MLP neurons of a small language model. Each row is named by its layer, matrix (up: input weights; down: output weights) and neuron, and shows model dimensions 32-95. Each number is 200 + 20 x the weight over its row's rms, rounded and kept within 0 to 999.
After each neuron's rows, "raises" lists the tokens whose logits its output raises most directly, leaving later layers aside.

L11.up584,195,176,225,195,212,166,234,230,159,213,163,201,192,201,196,186,188,180,191,183,223,181,175,212,197,222,186,182,200,182,186,218,181,205,146,200,204,209,208,217,197,242,213,227,212,230,195,257,217,196,185,238,202,176,190,213,225,181,223,228,198,199,201,203
L11.down584,204,204,175,220,196,216,206,202,222,205,183,209,193,243,180,155,219,200,192,213,220,210,188,189,169,204,191,179,198,162,192,205,190,181,153,220,221,186,187,189,209,240,175,201,179,235,202,187,194,181,204,203,158,216,194,229,229,202,213,219,183,201,199,220
raises: "ography", "ons", "ology", "ones", "ips"

L10.up584,182,179,224,183,198,230,189,176,184,198,157,232,234,196,186,194,227,224,219,176,237,207,210,196,210,258,173,196,148,216,188,189,235,200,188,181,193,238,181,186,215,191,191,240,216,199,186,178,217,200,217,205,193,210,199,209,238,178,176,197,180,214,223,240
L10.down584,186,206,196,165,180,193,199,156,208,222,213,198,211,192,184,201,206,214,225,210,186,187,198,196,197,191,222,199,217,190,209,183,206,221,236,238,209,184,205,203,210,261,182,203,213,184,219,220,157,207,185,200,165,204,231,222,185,198,198,178,188,200,196,204
raises: "ue", "u", "ues", "uf", "une"

L2.up453,185,198,203,185,169,185,221,217,205,220,223,209,188,199,222,186,190,178,196,181,190,234,193,217,180,222,210,194,164,201,192,189,225,207,171,206,189,205,206,202,216,244,187,159,221,181,184,181,197,211,197,212,216,192,167,236,207,176,204,241,185,199,208,171
L2.down453,211,197,236,156,202,173,227,195,223,231,179,176,183,187,245,163,199,194,199,214,207,138,225,201,207,189,221,195,229,188,203,190,211,196,203,199,186,166,207,216,198,215,206,214,218,185,199,195,214,164,163,172,196,199,225,224,189,213,187,207,199,206,169,176
raises: "ship", "ctor", "nce", "where", "uing"

L12.up95,207,196,183,201,197,182,210,207,203,211,176,216,201,206,234,189,185,182,218,199,212,199,199,182,224,237,180,203,224,177,224,255,164,218,183,194,196,184,216,187,199,194,207,245,223,195,224,195,198,160,195,217,207,235,199,228,183,220,227,214,212,213,217,189
L12.down95,211,176,170,181,188,201,224,212,239,200,175,222,175,213,203,201,171,234,213,230,201,183,211,211,210,193,199,221,220,242,205,178,187,204,197,220,206,216,210,247,192,198,185,196,227,189,207,202,208,167,194,158,176,191,218,191,185,208,165,190,200,169,206,214
raises: "s", "al", "es", "ed", "ale"

L12.up18,213,202,227,195,196,200,216,214,169,172,208,177,194,186,205,178,212,153,203,212,188,221,221,191,187,224,199,193,199,215,240,212,218,199,206,167,195,236,228,204,202,210,186,213,237,231,202,226,167,192,184,216,193,204,162,223,209,158,230,205,221,240,214,188
L12.down18,207,179,194,210,207,202,204,218,176,230,209,200,225,205,218,228,177,203,190,168,223,183,188,210,224,207,185,221,216,182,220,221,209,230,214,231,186,155,182,224,220,214,232,191,177,189,212,196,177,184,191,193,186,210,254,212,207,220,183,200,206,184,215,227
raises: "ne", "dy", "ground", "e", "ter"

L12.up467,206,163,180,215,181,210,194,253,221,184,226,215,208,191,157,184,201,200,203,201,203,181,186,185,191,175,182,172,154,178,186,188,208,226,234,179,230,205,221,198,227,186,183,198,212,203,188,181,184,209,216,226,192,182,173,240,212,153,205,199,181,245,197,224
L12.down467,213,219,196,206,201,173,235,180,190,228,203,206,176,177,252,206,223,192,199,200,181,195,245,198,197,189,207,194,192,225,183,200,184,185,201,191,180,182,200,202,182,192,245,212,217,206,192,220,198,180,175,182,198,226,197,178,187,216,195,215,224,160,216,190
raises: "ved", "ated", "cing", "ze", "zing"

L2.up167,219,213,213,203,189,183,211,245,184,155,155,173,149,193,213,180,195,196,191,200,213,222,182,177,231,172,158,224,212,195,194,192,197,217,213,237,201,193,212,217,187,186,189,215,197,199,206,232,183,205,197,246,187,187,208,227,208,225,219,211,208,197,228,209
L2.down167,217,232,215,215,197,185,196,167,197,213,223,218,194,225,180,203,238,195,244,217,166,209,184,197,181,169,214,205,179,223,212,203,247,199,199,245,223,219,204,177,205,220,170,162,196,198,204,188,188,191,154,173,170,220,201,237,184,188,208,213,212,204,183,181
raises: "ier", "ie", "y", "ies", "een"

L7.up415,164,202,252,208,197,219,213,204,206,173,185,185,194,175,208,197,230,200,202,230,193,202,178,207,179,218,172,230,215,167,210,169,201,226,221,191,185,207,189,209,222,183,159,208,234,208,221,220,226,161,207,218,215,170,224,221,186,199,221,195,215,187,195,202
L7.down415,245,234,201,208,182,234,178,187,193,208,198,199,200,233,180,196,190,206,210,199,179,244,242,183,204,206,183,188,226,206,203,210,174,198,186,194,173,196,225,185,192,221,215,182,224,200,191,165,208,246,193,150,188,196,183,173,216,215,192,168,231,223,196,223
raises: "o", "uki", "ki", "uke", "iko"

L12.up697,210,212,200,222,197,218,176,263,211,220,194,251,196,229,222,204,245,207,221,212,245,213,192,210,209,207,138,142,177,171,200,183,206,215,225,174,182,200,183,197,177,238,179,198,207,201,183,229,192,212,176,250,219,198,222,191,221,193,157,175,204,211,181,176
L12.down697,177,200,217,170,219,198,199,200,200,200,188,209,172,228,223,190,210,196,254,195,199,213,208,182,206,194,193,163,190,195,202,211,218,203,175,169,238,202,200,211,192,200,191,218,182,176,180,166,164,176,215,243,185,181,238,221,203,203,208,195,227,173,229,183
raises: "ual", "hood", "ually", "uel", "istan"

L4.up641,186,168,216,195,200,197,219,200,198,200,197,173,199,204,238,192,209,170,225,181,160,181,177,199,200,206,187,207,186,190,231,211,204,188,167,168,196,221,216,190,228,200,180,183,205,199,223,213,197,220,172,215,220,212,212,208,226,187,221,211,171,233,231,231
L4.down641,181,182,209,201,174,210,221,183,189,178,203,178,157,211,193,217,212,207,214,203,197,217,250,237,171,214,191,196,189,211,214,200,211,183,195,197,188,216,193,208,200,193,186,180,235,192,241,210,207,162,178,189,191,211,202,222,223,201,196,189,190,200,190,204
raises: "ll", "ane", "ose", "adow", "hn"

L4.up721,171,176,205,227,168,184,188,211,183,218,179,187,201,198,201,157,198,197,225,170,233,218,215,207,202,152,190,244,202,161,176,216,205,229,190,162,189,186,214,186,195,208,187,195,211,173,199,217,199,187,199,190,201,231,217,215,168,206,177,199,191,218,192,190
L4.down721,179,220,183,238,211,197,186,209,178,194,216,193,191,214,170,205,193,189,210,174,176,196,201,203,216,208,204,182,185,189,210,165,224,225,204,242,172,183,167,213,184,195,222,172,157,200,221,177,201,170,197,212,190,188,204,176,217,207,161,173,207,167,175,206
raises: "h", "y", "ite", "ian", "ion"

L5.up668,189,223,210,228,185,201,224,196,179,217,186,234,216,235,202,157,189,207,232,215,214,216,164,193,176,196,230,198,194,198,190,221,206,189,213,184,154,178,214,184,219,248,190,194,199,234,220,208,208,192,224,204,208,207,199,218,182,217,220,208,211,213,171,191
L5.down668,202,192,182,169,223,212,228,172,199,198,249,226,177,211,206,200,216,190,217,178,217,212,135,199,186,185,213,180,196,174,223,200,177,198,210,173,168,183,225,189,185,243,177,191,223,216,194,215,226,211,223,223,173,224,201,215,218,212,235,207,180,216,186,196
raises: "ries", "ural", "rial", "ulture", "ry"

L10.up46,174,208,185,200,208,184,226,201,194,193,187,188,177,202,229,184,209,184,205,178,184,191,191,166,212,200,185,171,187,181,201,209,197,217,195,182,185,195,197,188,186,229,203,221,196,215,192,197,180,194,203,215,198,241,191,182,209,213,199,188,191,201,179,183
L10.down46,235,192,183,215,202,175,202,176,205,241,191,187,201,192,203,196,203,171,201,249,204,195,201,206,204,205,192,177,181,204,215,224,188,201,216,172,198,195,197,215,174,197,203,208,216,189,200,204,193,226,165,211,233,200,184,181,218,174,169,205,191,232,165,224
raises: "ously", "ous", "ably", "outh", "ious"

L9.up213,187,203,206,227,195,198,190,230,190,161,218,202,187,195,214,197,199,199,202,223,179,211,188,187,165,209,229,217,195,218,219,208,242,183,205,208,165,206,210,175,232,229,227,217,188,218,191,184,168,203,165,233,233,220,177,213,171,166,204,200,200,235,204,172
L9.down213,201,202,188,163,226,178,191,227,181,228,183,214,191,195,185,203,192,239,136,206,206,199,200,182,189,219,203,193,209,166,178,196,176,221,201,232,193,184,181,220,194,173,210,187,215,179,226,198,188,208,187,214,241,210,199,187,192,191,208,203,192,161,217,203
raises: "nce", "ity", "gin", "ty", "cht"